MLP neurons of a small language model. Each row is named by its layer, matrix (gate and up: input weights) and neuron, and shows model dimensions 48-303. Each number is 500 + 40 x the weight over its row's rms, rounded and kept within 0 to 999. Numbers have three digits each. A neuron's up and down rows have the sign that makes its largest values positive.
After each neuron's rows, "fires after" lists the tokens most often just before its 100 highest values on Wikipedia text that the model never trained on. A number after a token or word is its count.

L3.gate400:550519519475480535547555536507514582623518478503451453490509463529447537525454557460479534502500570529547555514515433574531431498512465513528412537503509475490512392558510520449519477492527472515482473447544545535474540575501491453467467460533539515425532407531379511548551492564468521458495532468443540467550511476428550535474437498426518462529492454536502499497537481497569492497496528583542440541480543454502402520526579437499472541502513549423484480457568512429467548506443486547437506543518488562514516476536486575507515484552552457457482516486507526502512418538517487497419544478561519461465459421534534460530551519495439492520441514416532478587451486525471543477547513470632473492463500502484455541516560518423443513490448475468440512569520548566527488517526461
L3.up400:457457479534506500408462522470501538495402449541441419488517445535537444536530517497528497517501418418513560477494432530475526482541502480501471578476518547555476512466537438432538550484529485589517512524540476472496458507467480569443430446551530551510502436482532521449517514512538492536474512553481471530473488442489461480446516519563486501538522485433467487515514576540404511419488451534489435513474574438528531475445559553436455517499490434547479500482571505462551477524459478531517551482418533530434516405484553510519496540472451526479549544500495474526559491483540498491467543425495458472476488441553449476490458569484448475461519532500589539434517469479574461454479473498516525498552499535486507529548489476478441551548485518591490484435518446497469488519514490
fires after: "'" 49, " for" 5, " \"" 5, "’" 4, " and" 4

L3.gate132:513463453529446543564473484575448456528461461501482492486556457574505490503492525611486507491494479511555596489521499499499488492541467488462455543497506483540485499415447458554482486500482497510493523500473429559527532425512519488562512516429483533518516538522516518476495503561435361495464544474466491526461473487507461518491435579542454464487490525477460499476526435488454547554465537513510500505475535428519437489467514495541486520510444461552568476530479526555516480516492447514453507476514556407442535436481509543490484523480498560502501476447556490534515476535513515533421534484478502462554450467499529548530483535528484473514545586496515496442503557498517492488515543492500563434406530494511538530469527480485457582508523452475553524522521499524462467505519465
L3.up132:518391487495491522466447465478503461465499585540424520502464447510547489466504495462543552487497457528503506553481518500540466446461564435582479507508473468610491505453497476506472523496471540415509475487452499542539559542478511532506507551483510503442480491440447493480492466473489517445502436471466624407552588501527571492477527465439538473492490409542544534551516500554472522519421515517487516523548478460495437491460570457549530447456543465535540443483553528528507490486545502498453532508525463523497455446481554555515531514542516466505554510541502447501458476487465460518504500528503453534521511518503494493455537567457422484498490543471443506488557417453492554515509550538426419534532471483500529478473475497490452554484519569464494457500486404530486478392533501
fires after: " (" 29, "-" 15, " a" 10, "," 5, " medal" 5, " was" 4

L3.gate298:523471465521480492497495467505509545602525435542542507493530548578509585420508447548495487451529483497515527483528515473600464494504514524535440484510515549477500455516520521510474527534500489571520478564425525478484550474517491504431524466514528470559518484453399452537558515493609430509417520489534456515449471425517517536442478472482476529549517483446508487538525505520520519497504518538513559512517506402498449543466524612475452485514472534523576493463491452492437459480521474517476485482503515491496442509518390513613523535483449462523521461572448511465492517545441471521455489458605459488464427518532487512518459450542500466468474491433588483534507499495388467406514522503491444512416446403529489467549426486461472513531488530510400520551506489514481549497555512
L3.up298:426460462488478548553499500564440457521454506544550474498489542561468421527470519504511541448504497522632479489513487480498462483537588501485466451500483387429483561470519500445460528557495555511524449503462498567477422474460469493546497516501537501530547498492491492504536498516468498574542513512463565428549461533479517533441471479493493523552556488445551486518434618563461534498427513489457491501546531534592595476543462527497478538486526494514470508555465435528493482446471553492510515497549517457522457492542474462548502571540446520482580465513476485545487493478471497426496485491491469492569472501489479470450508470482578485456497545499477452472468532514526480482478488455473593461541537435554490511541480394508504611425519546459532434482459491459461515430528513
fires after: " the" 49, "-" 11, " The" 10, " " 4, " a" 4

L3.gate500:511504503498436475477499480569431508461395520561490482495508494577511522542562613522499500488499463493470546475523500522628537484501539569514527407526526475536477506585510454483514509490474568524528442531416477521552588482590530481447479529478518428535521471544504480498449492542605465403466445484511496441482528487540512517469495491567500517450534462446531470506467539505522508484484528440482562496500518464502481554563489566435497470464498468520546533513514532492456598562527520514507450501549464490461442500443485473505424473483541444528505537465545514534472490494517461515449481492550357504425536463455534459530434534491485514500535491501513459498490586520487534474527473529563464445453422489424462426539541537527541500466428434479452522515507566538493509478478458
L3.up500:535506477480479495434488516541476532513501615495525539522531533460516533533516497476473519513485566477574521490503474473539473487455514503535537506430474535540485447503496499529428576488457518505546511504493551560475565523448467486488483506518563533515520530524492515514502514545473492467566497507420492504485539528498480426475531426523549405509502516457472436496497522553452602430450507464514482486476517451522469506421463457504448502510616471488584537533429511480512507527509446556554432487452473501606517495496517457480421505486510468541503488513451495457590484471567491559478492529510539451496488430514524482480545565514467556498526449530519530533510480476422419473503524500472451465495512516501478475536577482465510530467548581515531525580537516480526502543481450
fires after: " in" 17, " two" 10, "In" 7, " In" 6, " three" 6, "|" 5

L3.gate306:526476487496470415485488504552478537518486473476508529441458471488473475548467568638450470496506509428484522501498487452565512519546492516501470561440532452473609445459435499495468467454486613488448454477460496467545475504538526559487597565423464460501541422503490506481553485530481446479553442499512463555456536519549494501461445461518498530488472475508511519514528565459468504533478503503483500507540476420440498513482551533488487523498522425471543491563525452542558468421544501512446443495539531465497482499508487440464473446420497511485512479520465462453486495490438530523498493453505396558539472543545483533495431547483516574600507506520474489497480548502568550423533460526468514422480448515466464562514533493426556474557459499487472527483528481522450450510529502
L3.up306:467413463525464495629454448464586483543468531569507446447475498441481491530475470496480504476505485448553484553499558583519480430524538519486540519514457482482453494519520523430491563545608527529474464530548540514492540493520542542528463485472539483523478600467530437444547482504466502504485560473521455475497422576444457458475541485488545606476489517552564565522476512490570468542542494490531455495485531527507489488504537491572522504516446454544551483532475472513493466578457593470486419471514533580550591442524567491491542475526505484517586453510494507502468514462472452526559517462494462410529477532479493515519498489554577563451443460486525489526552532497476462528494500491501496445480448422478517509457524466539487482542463476520515517433495410561441560458537507
fires after: "," 41, " of" 10, " New" 7, " in" 7, " southern" 5, " York" 4

L3.gate208:521453542444505587428500444491469538556532522474485506469488515470504501552459425558443526483561556497539519469443510538539514513499471571412490478520459495555494491513503505471490505488573502544427489469515425522516509495534573471474435522520510495515475411487529433501501468501563493475520552512489496465496522475486489494521457486520560471523433490529500415562526550453560612482451536489503510535563527515526453438533488482501468439537485497464529525444475461456528470511498512581477493490463587442483507532521530557515511498535561448500454515540427434507448463570515426461502566488497421511526458532486480540527468500511513458577565623456523505523473540483546485537588526472573476512421463490515510445530471484447465485493480485470485532530479553537465539509531487
L3.up208:554493541469497537478452534516404409482486525491529497536516491494485534526500516420490550427564551504545577491533549499423475470479469526488468561446505543504510505494550474499535564424499524484473493471587522482536477525453451448414454515526478411464509551434468477540502558529537547565501536513431495452520496491452413436512555462515517550542460559437565476517501503598472487446503462494496490503505459430496489450468510553513485528398487474456526450445475466470474522449495430474483536520508516548456500515502521556448519523578484526520459481451502479527545445521526449492449464540531527531495445462468510495505559476527442430563452545479436489532487494484512534516512447486536489459395499488522503561527470462402528512512512461499433551514494527434535497489543514
fires after: " the" 76, " The" 7, " and" 4

L3.gate455:518510454558524463493595486481501510506510494494550487478481455530538476475566498439546462559508514481532511452472535492496501470532558566466501503526508553555500430456485541558499459494532492529480478513509548512527550567471465542509420553490507505458481504492477515619534572549543456494519431491469455464519479484488533510392491494495418490527488474561477508491592514518591421428509508513482497568544549468482463557472501471527462547453573524563509525496530403525464472463522469518499468483524527517448412548451460450473501500472491490461494480544446467513498474534481525525564482510587477529563448470506616526479515436505532515480524566581532532472499545536452515544564517542509533420557510498545481537516512519475494556497470434506486492609527504439479494455550497
L3.up455:498538544545518532553541530442545530484571522511433509493473490521450520514509441501596452465487529469469505450504543469518513526481554573504573496544523502559514395471504581574532505423518453526467482460505522537504498583506445530485491489574487429465458498433394537500504565507506555520496428461457511499533442486488480456468412494496461489487524500512523477470493496502535459521468448498494506491525507410472557476451504461488543520473475600523539516477500515484469513510461476537461457523536534570389485492481505471445515438536478476539432551523410507559571480505474483481559467489536481485557444511465543461508548419465539488495591466562573464463469546476497562507484480571520502473543544471492497527515491506496499509491469414508431520634488532513521531458499514
fires after: " is" 20, " be" 15, " was" 13, " were" 6, " are" 6

L3.gate342:509473509500424489562496550471508445556494499504472565480530510508483509507513515544538495511515527482583596463482489459487487515541497521523466519473470520556489452488511562565423504415519508540522459552497553406514536577481433465461516587437538455475516545470406464500560437444530412535498505543551461513479498489530495527516529411524438458433370472490498512504539559532442510544482440417489504491509500514471481529532561592476494480457548564498461489475540429569459467513469465507489458505527516450477507485503510484494529498488539472506577525504459503484515468545540479508507453567510476507518501472469451454512465492475529504518538452441532485540515559467486479557497468417467464477476519540445497565598564469491452487427463442444458536477470526462447407506549541
L3.up342:451491566429502546469524511474432495498536507488510495422494441492472447483477462581585447487456492458426533455450536559523469605559443501518447496544498455483503531493476529593537477510427549526511562531489509498524540441501516465485534524452511445496477528519453426525458468473526556507522469503493492419504520467487442622475514499469451528500477456529515494475506533521496481502484533514519499500561482436505487502506546431449498425501562466404544557472545438428538534497464430497497478456453493486499400488598449519483404518498517488505431465522533469518518483526550543501523441448577484518525531575564483505495551544548412466510482509466501506536442501431553557478524461505449501453553554549428492488512575556480501484538506480479450499485439483415507486551442425
fires after: " the" 54, " from" 5

L3.gate284:535492502528522478480476536559563450570500483509457477490610490582541522486417456577443493541475547566484481404442419562484523438519506460468465515479490541498499499469483475512447452440549499532463494567494512466513522557457473515496475586496474614459445492542533473507469501594543525410498524494473525471535484478493496551515487434524447490467524473486517531550519508444484479465442544453505466530508443488501452513476547491481432515476598488565528504561511475506494517519437475513465569519543575488531466516441525527518516478453490489505523495484520539483476463559541469577482507492547508458466485513480503560564478454480397508511506469492490538482534589524444456461591544484518508532488460526554523413524500502488490487537495481525484491504551537551511534477556469
L3.up284:454542468548536444485540468534523573485518526473511447438521483585508446485491538496485473496460449512455538468421539554468504425518551490486466456577483494573528430495540425464497515520527530467472485470580526497580494400495465479454462496485442539509460538454501461463513469516483433433486570458437497577517564528435452466495500415544451512473435512550510496485451529506458495533514493433503506517507472506504496491522535464524440517478453490461518528515458486562510553527461463499428501470489603456521475484481474497535454518479558514510524486546508492515475496487522501514450445439501495427528470569488500465577452512458416475505490504456524443518585557488463521443462592539427535472501477456557580445517490523560530492545507484522484563489536448483493473462463533
fires after: " |" 29, "-" 17, ":" 6, "," 6

L3.gate21:463545427535520489521528468528475534510509426498527529467512478511494512481474502513456560518426462579504548526444486586563504470486427562429505520530516512493521525546546504575524472469449434623506490499475478564467518540457466530518434566518520497523533485507533497517588473464583516507534474499457434512466562475517526508450490494525497461446475465456487463540459438515525529423493446540496535526540479416539533489476552529511514473547472471446533496469505408486487495470489459587443465560527567499517487438536509535503482501453481556495551485482513486512508497582448468510484478532457576429572468481495440483482450477518438411433476591496540540486546506462488471456450569479516515520455484475476526440440541455516471515495566517561488542431514517482528451468518405
L3.up21:431556441467519525529471459485509460532529501496450518513496502456412546463495534518505570498533530455532452445469486512533501513550568502512517411427496434493570438526504456416422506437495483538532486472547522501456450542452526431492538484510482482371549442498489452501559515498502506554476490509491494449496536490441527486485516514479461437551469479469447433475532531494577516510495485498428556423492509499489453472470438513500492500431509468452559506457546567550482554491511460493511470548555539429422538540465457494445584534567554537495548512437457483498515522496541469566555538499553491483519498475484491426403541470475532539561418495551552467476508510501539500466519497507512496463609510487489472466467540469470526431500473413464491538484462537511461401437511532
fires after: " the" 42, "\n" 8, " 1" 7, " in" 6, " The" 4

L3.gate508:523502467510479515469519500463515467568425492498467517480548438494554479484429500434468537458526558455567530472462447560481481457505481523529450530524429527506552527505541458466474550594577494531497489467563518489504517551501540503590433500498542513487455478490489425572555510427557448488518424533466496554471580519510462520462487526537558428600472528512509504532549539470566467523503495479491495470553455431492476589474479529476484516510494567530526469533543498539531475502511429508499521530553534505405514536407491486522455517465430458505451520451514565521529517523507495497557540540529477491506480532550598585523455405532476524555492586530485532468437549485559475502529485569547490494491484517475456519400552474481483482420472493518577597457511523462431532521521521
L3.up508:547539557525488475484495544493493427507438483553468486502524512569456504541529542540495558496483532471432542523529557476578420489477534537494455435478549462485542578478561497514469509495471491489503446604489453487480416510486553562494472497529444377588507453535513525402512494555533557401434456468490502515487430503549580464479471487409501526500491436467513537445495447558495522489518546457502536503423529534542514502476431457503553487480433549498449479435404483442478487503494494469443508507524474572488493455466504543425508494526519465483515524481521527505481520488471472482594505451557461527519498475435489452487552509417429485510450470545485464436546466578485520555499456536464516456483440424475432514523496496539500541504412472514501439517548508523468504487516537
fires after: " of" 26, " in" 20, " and" 10, " to" 7, " the" 5

L3.gate344:467405546410490539475444534496489555541492547507551488535484491530533495489487511573506448540545554482494507450419583516498441497481532493507483507487448494502503493528525541452421556504556545473526542490572457529470518458398484472514491535496484490496489518474411528477500459473495432448441507571503439509448417474493500510496483438488386588515401497489471496531532523392498489504450484460551505494530511435529496527564483460450480545523491477479502475482482518408444454408521490509487532517550507437501534466494481501458545512433498530473481464502524487480492428529506473515444461475487513514572507531458477515519502478533492437590498533533522475447462497521515595520564486464578522511505487484461491512532588546461416500564448551554444514539439563445494452453560567
L3.up344:502500525476448498525554461491440461493538546493392466482474528450442476442524530545479435467526489468498516453511514518487533456456571443506530486512454532483488599504445379525521519520533511413476461548486492536539467449437439460418488445418519497507553560527510442509553539498444463535579468566509498562465468474471472518547579415422450522473538492523495484505516507581487537509509507437468496466454427554499484490483519474476503480505519470457510522450494482458476483456512536486477498509481544510503513436539504543528437512543476574534541513426481533466570496543487522503552504506550573522480517516505510582568496437445478541518457485431466503541472475412503474532506459531470569543560524408481499465518519465438475498517562507395505496459470484533462520505444488
fires after: " the" 56, " early" 7

L3.gate420:502429567510505469478512555521552474532497469492544515503482489547479505488536469559463455529537502495500475469506485433463443472515498523432506449505483541530480419485424443547558501557490557536433493506475466425427551597472433534408488446457446528466469473565515469568497507541536486516482540439453497489517469589494482465447516504461501503539531486535489502476546494564482464572519491519500512555530531430520461446488569514499450455613515482556507488495517454506465450507584543578534520480475553560484466486525532533452550474453473456445485525530487472537505524520450431492475537495495470477464479502500497447483504431549508494434436461485530546541563515515383496518502572495547466458521533452434519480487495528478454559512392478473512517467518458549530530462529533
L3.up420:579509546568578508503555436564480510495442583541482500505464558536532470515533473410546458456445542534475520471484468519487555558510493460532457439466507446519470548506510546486459477509501499518550473441499516493522446469497490458508453555539495484467460489492470510547535515489467476439503407611486577462465468441483486475520490503561516484510507505529508527547508510476547572454501523499555467411525562523524468490480502522484516563494569560523563548562523443496500508504531458526493500471573446469516515476443600487464409441538505512481530503514470559505529516481452573473490472452445519435430450508504555498393509432489500451505462539460504463468531508495483538518553463492541632557428502447451417528492505446521484585518477493516500455405469518482471466557516469
fires after: " was" 44, " is" 23, " were" 12, " are" 7

L3.gate103:532517505543585403488580471550504505548475425546557497501571458518487495457482495598455483504508505522470491535434510519539453466450459568500437575458488559514560517483479550560452391481482496543499501513517455493487483514524501540484486529452473525448550527494539524558576456515492430467518478536474459447461505502519486544493498452488534503505561464496460433549557476514530500562499528498514493547551518449539509514495578486462448529476487505481589458525487548581534479449471487502480511509519528493495422497500473552581551505485517467422510468590499441517478453488470585523538562517565534477546499451506542557458492473490513547481509525525471572503445481471463528446629513510497513502505473552515529426487576519514433521497417457505486486493516474501385473523558545
L3.up103:480545535436526511504543540451524477504562501461478490463510478501477449486411511512486473442500503604523489518529536503530417422524483515504485517432489524433474496495556582536550462508498476552544539508518508512575489518498490485437466535495515486478585468460465506520482578466559531523489573487567513510520452473472496450477502416529501533533500404484452505521492426541544558530562553519398516532481536475572495464480493453462447544406434475427489445437504499472506493468498511484484456464549550518488438489588528521558524541591469489507468454555522518538481531511442511462495535510564496553558490494501508548543534432510525466532468534472391518524465454526475444477504443563494521475445506504532483453416515472470490500492479506525448540500451565470455458513493517
fires after: " the" 55, " The" 28, "The" 17

L3.gate408:518554494568517470512462494518473518517469532503522484462547525518466556443495459569481432529471548497458490571471466515543508477421447522503512515478511565498575428426473533556499491491483548600543563491483520514524493517475503566582458486520506467473537441470494541534426546432441481480495433494521481465450459515490496494418447463596499439455518476522475461548566526502534445505502478509463514567497478522486557477541522465490436486535498525616526557557483497472465411505487480502482535477515512517460527554508482473472529503469476460442525492548473460509475543534462511473509537556514450438540501502548508508447445430531472500486522434545565557469499573498465487536519481477536500453582553478417476448512469468460489515477435464507512554507539483477513515489453432
L3.up408:399500428492510469520480494477488510480551560469466489478479423520471503517509530496499551476498417514610486567510541499465466477495534532462514491524523517455420539459526469438421520469459435506494541513534564490523540490529461504489501540544450412426417505440500540475548465465550430471497489532454588529489465467525506383501530480492443547502546481517488523506479440494532484468564509501552495491550490504443534534433431494473446516504554511492501490488549424541551538464424490523551501524536567525455512430506489518564472444553537513513480488459513447558571507506494474508445492494483476529577405481462559549540556470523498506433494559554547482467456485407602557490524481457548478524482476521498503472456450463533488440503524576505488512563513540531483481480532487
fires after: "," 47, " was" 13, " as" 8, " were" 5, " is" 5, " be" 4

L3.gate92:537492401489467466495511494576481488467512451563515534460505478538545520467545469534444534506521528511533477503521548472561469486488519535510472442495525478519523521474436562461531465541475487556533397584530524530457532482524514530469442532541596511473453442486510526491582425511504555434536497468472485489495478520583523494509405477427413550436514525498468405525526489527504505476395393490562451593516552507564510564495521532476466421477567505478557536502459493562414519502540496431445481500469476528558436486525462518497481456443486499408511496483531518456496490526475460518473504453518501512531476474519494432495490396465541487569463489523555497532530490459539510482501510530534527552435499450482449490487517518590518521549515439554496421489501496551531529473504519
L3.up92:472582527569503548519523587536490550541512536480459516508503427386511514547561523482507480498463422539487514494476458558569583566532480453461505418454519548457528503576509546415464547507444524522589545492501573491432561457505502482481502488462471538524489466484481472500465450407512535439493465534588473484590425446504508535513511537443460456493490490425518510447508525543572481488545506523462532482457536509510588547519558590547528568460533510575485460546501415473517538517518460518514546476552476489477472479461473553485502511403469495536504489480494417447527532507466523495500470435567500455533459487551468472487454523519494462479427487513536532510499513516512469439461476499470510545552462390479529428459503493530518476518502491520516454493511515494503527463480445
fires after: "\n" 35, " May" 7, " 1" 5, " November" 5, " July" 5, " October" 5

L3.gate8:545482472467561441492539515479478518530462500566539566494555468450483533533569470434515467483502515510507505506497496450573456526505503473551435499547485484552500456476482458498514539519488499528518531503528532457457519587465422561468543453442521486442533472469442543482580524529511477501547460462491504458474487514445561495484538500501504504489515578464469525478489506493520475488534500540537482459536463386472441546487613520484440411540528555512556548488568498505480460481547496595511495542501510483497462507480482558527526548514533491470511550493471494418485450489442461534578517436501474558524487547611519418477569418476475482514503526509596496500443502514477525471496441497570483470522542594517518535518480414496453506426500475476459467467467499451554487512547435
L3.up8:567548477481476519545523434545520486450485564507495438535445480431483563468554453520472464462503463474490529482468413485571493490431428491429421503516447460495496433479460467484520530425420478502473432467480569514460466484537493479429460468564499475473507479483473479472483526491516491465439463542444466486566498484548419472548461551450498531538554472466534449545495525538567489460545498522552543518500466536525444546482571496420507473506562478553450466552490450484465474498523476491561481520469466414536516521479504548485559486488484483475552517487440484537478523407489486487459458537517463508495510564500567458483463564433491488435501437501539488523508555518528469479541547486577494505532511441562482407528472527440464516543511505509513528546493481460520548484458431
fires after: " a" 40, " was" 8, " an" 7, " had" 6, " two" 5, " is" 5

L3.gate6:513522557551545432429473539578470505493514434471457557472509578536491569467478624471462519477434455452517468508475509513495456490503515488532502466501544564486543544534497565452502515536521506583543516491507470459524473482499486502566416533469441522421452483500494507514502486545514518495467490473460477510440517531467486460537541475536538510453611516500492525518480380485533472500473475508566511563513533494522503527473481498434493575498472643543525392505456524567451493501576500507413458500504479544475526609543504522482532469507492446530469469561573422499555461507448568490492491478523505456470450409464521542556562502422494548497544470514446512443492533563433519441518585541451462460532488551451506479522479480509507469509451512437454516481528516500462512462485516
L3.up6:515530516423512526514429445496521491573505571512426446486545496500503582534466423586413490487517474512517517486417429557493430472546444506493471539509480495458516462524592525516491475473517427498506548521541512470463483485455482469479429527530564481459554464467480460460539504509521434532550515514498519504514450488441447462468485464511478460502447467476509444491484492500479506390476501471473498504494469449484502480508527507460445452446445437457532442507485538507485516481459500568465465462560554482479500469484600556569549544506514515494546528507479496485418486501529489502533494490541493502519449509449509537495459476477434484525457537497523509514500572545504485460534483533551517433481468469491558523493542476480552561481515494553499550565431489495509426490503443
fires after: " the" 69, " \"" 6, " medal" 5, " (" 4

L3.gate198:512485503474499493461531494510525518555489455519493514543535515467465490472457484558544515537518443506509574502407460485505546509471505508494487456533406438497557450533553443464416516525485586529536511435462564515496524531498568553512518503490555555462474496406475511560592453415530462489502479564437503512443449525520526510441459446494524547465499540467514453485491563444506427488496510492460439524559496475520464560522566465450452499480496525481542549506582509532477538475491444522480541500543488520589504456431480529545513525519541372429488524535528471478498484524514473510587489523442473509487507480465563385445489481480530554461524505544556466509479586545442536495537547408582468514482524480513405534551457513520549477512435434410537503444474495492516528505539480
L3.up198:476524501568550460514440460541464416479509522493470522419540493518445522534453482493467417458596451478483530540512464464529555482463490433484455493463486496515515473464503471457470489560548538495595490494554456503527402409459480428459498533531540533498514484507440524513458492493484481506537548463504485521500446522483476496554463499522529473496428430546565477573477531449495467549498542465547468519455512556534520466552536474479519513518605461428471545474523494527497502541498510543522425530445432514581461520509489535507456491475464501531490580511511465545474545410531527492486495554495583503449403483564518535504484529418480492468495479515429481483541464442493575554499541460473458544507490438557455482515462517537449500457539486550503447569452558544550592517459460
fires after: "." 37, " a" 13, " an" 4

L3.gate326:518498493485505463490515448534537480501524463568492555553494471476568604535499447487538518551547506586428483438554508512538482523523486463551494519521503505496487485456456478462453505458519468482440489479539537555539541515494537488507477524492519484504448441554527546522557479532589487490599533525490504436535413473515529477510422509475504463488465554563498456500503487567471510511488457505539547506466484488510506439500492488459475472616448541522505483534490437486480479531488518505544457460505485532489469418408554542537506457540483489521454483504474489487524488550492476483519556484433504476476489488437451446518444499540583487485489524423444537528448459517501558536457525499523463557487500568446436471556540476532477559539450500467492493569478495547487505510575489
L3.up326:508445476475439498521561441475422498458471485417479505407467510450496540493442467485524497553524501502529420549481542509551488471490546482464509486565448475606550487468566446501484492545562507532474532493474493463588589529496535521476459510498511600438546532437464573513494471530508490481464528489518431454552500478506454499513500547558517451509415529529494566456515551553495529578595502496436454497510540552541469464486460494523426551531458527474558455390475501524503435484512515529532493531450540561510454479522495517485507513498504497494512513529477482481579469483483457503528522500472585436535492529463489497474527499540487513475508496509510593453499467533413587550501561541534498551485531549510476497483484542567397483464427486451505457478482440560500493439431542
fires after: " is" 18, " was" 15, " were" 7, " be" 5, " are" 5

L3.gate135:567480562490548522508527524495523503538523469569481494532544490508504511493490517520402515479507539548533544485472414569508553517478547468469498563502474450449465479556566504522422456423479518564470539553514528489392510531433372434468513536546550501512560506485440456508558531452490477495523487494423524487548508515487463555506511462465491460506548441486449486453534477490520459500475463491523436515497576457536451559525554514457476531443483513502556524510528456477467545488501455526442508538554473502435437490457493467578482543468526456493508496509469555544496469568471471524470478535603519497547396455530538516589528520458449487579487505501542504542511536556502520448543524490430475436452446470514521516478537452520534543481508508483445531550531532531580517480540538
L3.up135:509475560465518512478484454502459544551565461454509519432458521501515507538580547511547471503518455549466477480541562476461560539550514484477547509460478536451530540487453504442507453531471452516494503479472508509537443505484487563516549481508424439512416577433523436439534463497538464528504477499569577499473459536554545549514539479542427504502507423522489483484574449560550516615469494503493552438498463568523512486526472481580469535478482456499543498513512473463508434471515522467494468496537485515503458521618471451483567535542525571453478515489458571524567506598493541487557492507522502510588506431471480548532526479499487531510490508508486576510483531437511574490504434502443504548477532493477510583503544480440577500488530489535500489513498473457508511487579509
fires after: "-" 15, " the" 15, " " 13, " \"" 10, " of" 8, " an" 5

L3.gate193:517525509484465482506535441477506476531532464513508462521454492529534478517502492517453466456548472476617551476521487485461457467486472514434492536531474453454483481541509504608461520512489498501508586502519472502543510496527542496408525454449546538520511396446444467484514518491467451536511558480461499524473489459505526544495519493516531439537544474538533437502493473481546506534497484584530484521428519513526454479516540617409544504494469600463460527448529498563477561498514392490456469538492472477482527498486490551542518559475549495480490471486467428530493542433504518548477499549519459528509500466499565498500476515556555477579462451444512477553479485480483500497531508408521417420498478413498504510519528500522521549462501485528488579540453490552484419486453504
L3.up193:508535496537581482495536480562516558457514514468460510524471481487446417447496551419523551532516475512564576479520476567555524450572422458477482560529463498414497543477482464521544474497447474488465443486525558475499509500417508518531552428450509529550484485511512435480476502556539519534467501498491496454565535451491480499514500517442466579484494505468497525553464433534504478472463505476412498494482543492519436480502503517478484438528519521558502473485549464507505513526578493478493476513516461551522530540477477576505513477516554489554500522502457472474483486536503460517430543474568586584553550498574506551529513441489478404458473509465450454576485492557447577513497512591469471561496552481538539463511501461500525562522493471405448489480416538518473550479460484
fires after: " a" 23, " the" 23, " The" 8, " " 7, "–" 5, " A" 4

L3.gate33:432433515479512496463554493461543528509553442520404545484490591534539561526548513434448447481479430498461468475484472504521508561474447439514532496484521536564515489498495477499520488566522453600551550518474469490517555498535567553433502523523420590521504458527451529437470506533470441524576493481522555462505476471521463512531497493521447505507471479439450484534530457499441535468442507466430500468547510485495446428523509482523383505571515557524578545506524498521535457519489563505477469450538505502532504630485552578527516486468484469468463554480514465550457526453441488530542570471501516499478463451482488503558461497482504533498468516471477486555539545402475504535506608500564512486463496394511451446495475475494449471523538494539520508518474483507505521556554498
L3.up33:614522495480571524495458451494500461596497445476559533476513446527537555462484493555490451540543528529478556543460488568554438471532452521448479498465492487540491474523522523455465534561499525435549473437504533444460491553488468538500487509498501503514456479536466528559551507498524537453518495479503518458555436532503532501460461456469479560384505493515497470496508570484547515450575522528558420488555436477461535511459520493472513467532474524619531526586490453396434500522532484476533513507470513524479609548452458539472540490588541443480459538531450530518515477494502463520534469482511526512475508560550464512483519482563534451534401543419510487489487544560534485487509482502514513451475522518558509542477505487508493518501431495504529486522496437496470560458538430
fires after: " was" 26, " is" 11, " as" 8, " were" 6, " became" 4

L3.gate337:537501526467446567528494545516525484637509488470471510501544411480542476483499502456415503522482577546462470412468466505476474499503500537476511502529502520507545501534496552520518493537552439589564517492546518386533518541493525496469503564537457429427439507500440437510463524564473412452472443497525530502541436444534462487430500501501484581519508512546465481462520477584491561453527447488500555493462459456529535529480513449485518498478532557590558503494501446460458544483528502470511526553437480489453537447470491560521496512471505506468549520541469485509502477468493424452471532483513488507464450504508534509503491454497528474557500448536505496479491482489416479469561453457486540436497502537526396458457504509401508580468492497473466471455501502459473439467562505
L3.up337:492521529502562545490476591541433583521528476523477530470545467513543517498442531540484473498477527447502532530482580537436555462484437490432518577496533471578497477476425496477524586498512511574480527484543501507442454467493454517517535481512591491487501553454491504507524483503407460484587442493501470545479521489501487521465506543530483551532518611420500483504509388510496498482544555473446494497504505458550499510499513455492554532461490510505510538460403527435465511534443477494511503579579500500455484473531445516522499559453532433480470518440518412476462493522517471499477465608498529520549486465513512433506483471479500437464484535502498402431541524464523495453534445455484447440426559566548527541521546506583521468484492510513571523450463548530484472503476560
fires after: "\n" 41, ":" 26, " |" 5, "==" 4

L3.gate90:492472564472496462481510411513496480564430545529475543469512484424522501479489489544521500434497610481543506465446456422559464460502507507531482482517549471537521475536492511440499490530521532545456445465462471358561506541480492448535405518529406489477551600527496551484550538478508537479536443472453507496488479536540483501453512559468493473506512473450520557534504463486513510426439477464541556509458464447506445478491478490468492451496496492512495422541442534601515494579505433575472526517460451461401519444522430508491531523396478450502491536528498423489486442478497506520546567595392462536481475486508491476508580499489556552549471475556526554496499547521524481428585558502496480518507487500474558543522546554510549487513452485498554489510536488538419476499529464
L3.up90:450512414485531552549476530494463575582502556459488523467522512543341541515491549511516492484516460485519521542468465513491594529547510505504521601448468530521492479555469520490426503520440488486555485460501490538520482463479459513566533507514455481542510516554527476449453467537486437523536495481529512490478529545519465501495485506581514464542535446473512488477534498542434520503473494441476473490513448476482574474483548480507531517500393490493589483551552554461522478514493485531507486454560493499460486536535512496519502496440469548489456433528517512541436508537481539445530470537492492482493487492464447517536454583398440523551518437580466465463531491457524452480527426481425527507487479524455555547486553533484513470565528457505487407528496467444479444517520462
fires after: " |" 38, "|" 8, " were" 6, "\n" 5, " medal" 4, " Swiss" 4